Weights of a small GPT-style language model, trained from scratch on English Wikipedia.
Size: width 384, MLP 1536 ReLU, vocabulary 28187.
Training: a variant of Muon for these matrices, 455M tokens, 6943 steps.
MLP neurons of a small language model. Each row is named by its layer, matrix (down: output weights) and neuron, and shows model dimensions 112-239. Each number is 500 + 50 x the weight over its row's rms, rounded and kept within 0 to 999. Numbers have three digits each.
After each neuron's rows, "raises" lists the tokens whose logits its output raises most directly, leaving later layers aside.

L18.down681:533483512461446480582469479440559527500508524504513463456589444552550394575425470368542499416511492419519417476476446502490480563475520428505406470512536515493451434473501455472397508484413538484525397551516453422527499518522446396498444382480478441445563500509532568438479597583499582531557463484612589547518504433515526453507522482554496424481492506520523521545499461419582452514496
raises: "iac", " way", "ians,", "iary", "ia."

L20.down1248:443550453509505530564544437511478530492529458550546473545545609506501450487456380448530472487448464498453500543393493428475515442536459567492510432570420507596499471462561513651539517466578456533410508490512459598508488507577417412503614508467432453461583556448494506445477506494464467531478440422476521597506444395530464481458574510575393457498512506424537421496491474618423455571468
raises: " a", " his", " an", " the", " their"

L18.down1128:501523549488489518481531536533506522543524489537586597524561440521454512473509564545484450495466439482492494467492381424506486533445526593537551447405440453464568499420512418407504521406545466479550500455452466556493493494515549483511387409523386425464411494513493483536501505463604539445533476495518548453524566488459522510567481567507541508500518376493542530600511434493540505449582
raises: " review", " Review", " AllMusic", " analys", "edia"

L20.down1493:555476575527564526503454451592477435416489564517569421501420487518492454489458412459549544460483520609605518546531478476516495469501536580535480524492480499464526531400472478428463506543513521504480504512546558392523428470446517500436466500434451514608538529495564528519527538481475427473519551423555427533460470384511560463523577419559512572546539578471477547511484500493507489524495
raises: " time.", " time,", " night,", " day,", " time"

L20.down121:488491542519442597455501536515436481526575442502550532510518549478499439486525436439513575526491513552414525543538454551433537521492523478559545500500588479440522501539432500463549474609526449519551533473511594558598458489509538508513478505639470495548496497384506438507588520419567540487511444462497475556484490402441439478479420502516570470489469454538483584546437497545511452533488
raises: "ks", "gor", "ño", "ñ", "j"

L18.down53:481567564562456504594645525495489628470489543491499567519533582467397465500530482498479471527488470459529513530452434471475473403456467462467463441511532525487490426511444473457415512530522531526533416597525490540466497519541522514550521492548481543520553485499529579524431494471492547510458504455414490418445584433469464390445503541540521486594454453613533437499455499516481543534511
raises: "ress,", ".)", " time.", " time,", "ison,"

L20.down918:426469380572555491470459395498515535566491401429530582513527423550499520555393471470557470521513572471510487578431466512486514543491510496456554506557529478516529504501484440399541541491438463438542501479555386438579439493448459455489450486477535502455463514520489452507524535491500520513559535456549472574495520476550437498477484486474514525478505457543559422430523515583393451555583
raises: "o,", "o;", "o.", "os,", "o"

L18.down607:556468551591532501427465520501520532496507516524547451508544520487492494532455527491518469482498505562592620560545495486497502475566546562476455473495526513542477516497530499466500510397459491497442546495482440466425507499500528514482438525489610613567511527440508469625574558476533471582464470526471479549493476554505514565412566566621492448521480557510620468492423616356478552444547
raises: "ed:", "ations==", "es.", "ers:", "er:"

L20.down1292:484496498493518484521471485402417483567519459570507524593522498453498480556527537456551462511554496498551456568483507389495443536457515476500491445521441441575555512494514592506550586511456444458481479502476558537500520457474493443515506472528582494524498441505549528560532577518360407484438473409462501471542487519479488485476511541487490536512589465503420451563592490519489458443561
raises: " another", " a", " an", " one", " also"

L18.down780:549500472512559463532422515373435508499399471462433532477442553435534484551481539489426523494614567506492456543414505530473461521497572447424345511532466537490560546437497531521569587511481534466432479413512504408490483483447511389568526477556501498513633548488529574424488542520508550477562417517406526583541517441502507449403599532541479396567458563534558402501463536454440430565433
raises: " or", " (/", " (The", " (W", " (\""

L20.down688:536497444613561552517530497469471505488498503609563480565439557446513574420407522497541461492511438504517498456502434534621415469512494484535512594502483486433455553490508482475505449474499485449539592454545441480470491445553568545574485474601524489498520546545503453549555551482491515544498498493547377622412524499563508484624429522526426537642438489568464534503565528504525469506516
raises: "hel", "law", "er", "go", "hor"

L18.down281:391484514566657437534413452430550453438427495546492519524486468450482536450484493546550516521477491570462484568408680490557497562546486569455508487481505496527460534557532500527488523467511507539378493596546490473507486506550566503489462428446433571485471536470491611593519477490516405512475493470434477531547506429561431452586447432538489439504490502511496582476514493513429434519540
raises: " their", " its", " the", " any", " \"the"

L20.down1314:524460514530401449424523534475518426464452600384591464459454554499459418386487461529480562450555432560479503605551538498464509510502529436532447469475509573513584393422478542512464509494538545557445493503477553573434503493423535599447581526496510476529503547537541491510467532651454579423505558497517466534553491492434492493481534461573553423537488563491537411504568460465468468509468
raises: "'s", " helps", "a's", "o's", "an's"

L20.down427:488502492512494482487464423578498494528385520583447529452446404554527448580467463416584529458546445504533490440581462466483492534427584474532534528459439409483422430577477530653512502307498451604458421461460455476514510564532481539476528445563437506532478519491584394437543476555448513557460490397494486454503553579464446520450574481494546531470497477444454526444382574430546442505528
raises: "ire", "ster", "ft", "enter", "oda"

L18.down947:486573488461480521514479555561515488509377464452576514481529483485425489489476518509521520503493569591477544503553468455479585426468563495558526496482416483561468527478504483397486506516523450501514490462624580527496567505467568581500500437500548514557614494491433421513556456354457471472412490507556483482478543468512490520407589505468535459509428467494525494435613526408551511479392
raises: " that", "ly,", " this", " whose", " following"

L20.down917:619483503542499496416523478508474407624490540422475528431504528433487529384490555522467495553510501447492476450459508476464463586530487574496528497502450594525630531443520481440512489581502509505436496535484523447592496483524470470573487548514528587490484452569489481425483410525483475510463407382457467629544567499518536547427489515478508530544504399406510531476420465392474539551490
raises: "ches", "ched", "und", "ze", "ton,"

L20.down344:476597427517488546467504510517550540565520548551541541506547485486561545520403492597430499410412577475530491540533496528521466444495556493593547545552583546610513507557436590527537577444579597532528498530469508626575562468544409517472401533509523492447373465468597488494499485454549531479406523438444514468475508512487443506468490435454500450498511446542461545446482586500439587611487
raises: "ities,", "s,", "ers,", "ers.", "s;"

L13.down690:552549512517527573542525566483502472497515535510506510556472498570507354499409472497552502487530490462540457565566592454563446504496534513421466568487354478489526417500515463484549634523555512435516495464505456540540485531574470515629557521464514419526551392565463466547475509407458572541471542426437529543478471501486423469499557545455454465586504564502290569427422482519489562468481
raises: "On", "Following", "Since", "After", "According"

L18.down1330:512488566362519484469501458448582413496536596400553548457568453532576511462430511540406504525566466643561433506482450472494603518556525527462455563418455456420531480526507464514557596538481526591578466466500567556514521520564484641475592492601508563445434449492571450493561503500444521560532505465525497514485478513470439538518542374561562573549534482550462447453454546535481507526541
raises: "3", "6", "5", "4", "8"

L20.down1200:535460511513464527428584471615498504454603529464529435467442402444559568425442464615582570524555479521489489553416547499385532425432380469519556466440480432426486578478491477495489499520505459523562558401479504565522531486488521489389467485487500535492492543391535510410488463485583460501517550490512494482525447499532480587517432476566470479486537526583567571500542510562514480510490
raises: " region.", " region", " country", " typ", " area."

L20.down863:470431453440508437472489519445427587538584508501493452518514559477463480561542525498412548468477516423520529538363522485464450342470447532534507604441448432504608460511488511528513499406434488476493538479516473501489543518492391536494468541397472544442518598462554476552490536471497518549518482429519453579536475521497555508528607465580538476500528530462505495641548453609436492405556
raises: "):", "ized", "ised", "names", "ified"

L20.down266:424493547504551504491377423506418514483595526457523530476453527562518471483511474448473401549468413524545508451482489363459478447462594579532571460466480394456518471535469505562500571477522518484483356494530494476455452583570526498500564522455431559453538462530560388520469428497493527462472509486494513563456445503548510438465370438602476509456514459529490455501473454498486502584510
raises: "ise", " an", "ise.", " a", " another"

L13.down321:500447610537572557546495539525510489539509456539479485527547474429496440425561520559557403538541516583648449486512553472455466582557505497435577508567475563443543498460476491460584530587469558499469514563521399559563487504436488560541540458557557600506561469473481413478541487496527523542484439463466527437512486453553504545514445461589513472540522466525478529497414569433539494483522
raises: "able", "ability", "av", "alf", "off"

L18.down101:503485551493543563540599460482543484583414487502541529461470523572470443537522509453502501593509472431441479481474541540472455472487490474465444565479463474630457504492481512528375530422463530538376554491446412438520539567508597450547517484358518429591513594488486486494550383510517589483489504491437510530530571507528488486578392545470408510493558519506496476521426479481430416523535
raises: "fried", "rand", "old", "olt", "so"

L13.down1312:483474444419506533480534433512491485548549501495550485608469470501488482528538498512516496534530491455538561477486465439460451513531511364569485485539390480556529435515440553490588499525523534549497515445529511494480550470568504436520611487565462506528443406509437490542421464515479441462439486466490491488385542518510422495477560489458465562548435490437515505487443385466507495432520
raises: "ely", "ear", "ely,", "ume", "atic"

L20.down1502:501493517516522484471586554547549557530535525476412530482473550514517467555393518488477478563426481554567433508497468510526529527479542562545518483411456536564553468533463560507536453479471513486385445499461475485516571460527469481570488457431470471463605555577496493586563557452484449480471475538459523489410455443558485501498546438519524441486601456541395539481553500428497540448537
raises: "es.", "es,", "es:", "es", "ota"

L20.down124:465525502488441505437508470553560495543420501535491510531536515517437539441532593543560438568459451483543516497549515473523504492588545544442552508401483533482497416427496551505460523537493547591427523546488503492522484575606486528542560511442424481533433509468424529486548488456442492439566459469406454389371577471442497465471490509497486557471557479459619550370473559546511550419520
raises: "ary", "ian", "aine", "hel", "uda"

L18.down247:554495559487544529602597510425491544528405489465462505481491455563451546539603395421419489548421550470471493466566523467513539496570461562559394579488576452494478496488498530510509579589598520447463500445520551527412421558448508444566490496435492565544619435493519458524521488475500544546537461481514441447534423541457527479545471514456596530485568510467521435532522457434581478481533
raises: "IA", "Y", "H", "TA", "CO"

L20.down568:554556525447526484456513493526523571519489432488520498579445561451517512611469438467419458472463584424512538479531462501490405510599641451447476503513527577473429507437530495544375484519493593464559491415458439540476490514557546574549500570567553556470490588602518488539447524482446561537554483488409523589463516430499554487504559558577519446540463466495435534471461471521544538489416
raises: "s.\"", "ers.", "s:", "ers:", "ers"

L13.down1163:512588618490368474543444542506554555460534510521559476486574477458513530477505486525361501472558469506502451546482429531553521534532585529475456532453495629582459505531542484476536491502528556557573483396496506503367459473407501527422604584410504522581441527554519478494655457520546566443501489437463582452436534490511488504539533493571510553530489476497535516465453582497456457537531
raises: "-H", "-C", "-de", "-S", "-c"

L18.down640:477465458446504463448510447479494524509540487580503451462547493558520455455502450548484478557570488557474454601464589530453454554518550481493493559499553495450436480534561416553545477391530459484481629504481523473446493559585437508418488478572595517482507435458456454412442514541507532386555464402564524544509575559403480474505514454462454565481511540458515518592482568524510589457463
raises: "rib", "rust", "rig", "od", "ector"

L20.down221:488323520518477437434493535496457479452554484514627573528532529528492508530466499483450398449508584540514472431507439376607416558454463547485500520491454495466443445554463530513506488550498469527551473484496443466519507511646469514577535598469490532499518488515614496441473552492533453395527480427562523522473456498549552465522540470470444479569420390496514394409522523403443522466588
raises: "ise", "oir", "ult", "ube", "ub"

L20.down587:577472444494465413601493484439510598505558527510450484515502516589527506466483516486622453480522487484542545572501566515570535512506488508467419543545488490492447449549484475493482453521471481661469426469611434516487442510453588520484473546545488527518558575503386485457452548516570515499458513472495514533550490553434481503539521484430501453497507490582306474523512531459416508534452
raises: " 1.9", " 1.7", " .6", " 2.9", " 2.3"

L20.down1031:567471437440580488510487429449476423477538492504496581537406527516458447519492520537492458518493452488544531464524509515468519452549556538450454495465506476542402584471453514474570511455521523548409571365486432505528475412531554482525533394556541567379600429500499472520542541502543476489524522542420492496436567575550505429531500454400510556592497573412518428462424518512476460523516
raises: " from", " by", "'", "',", "’"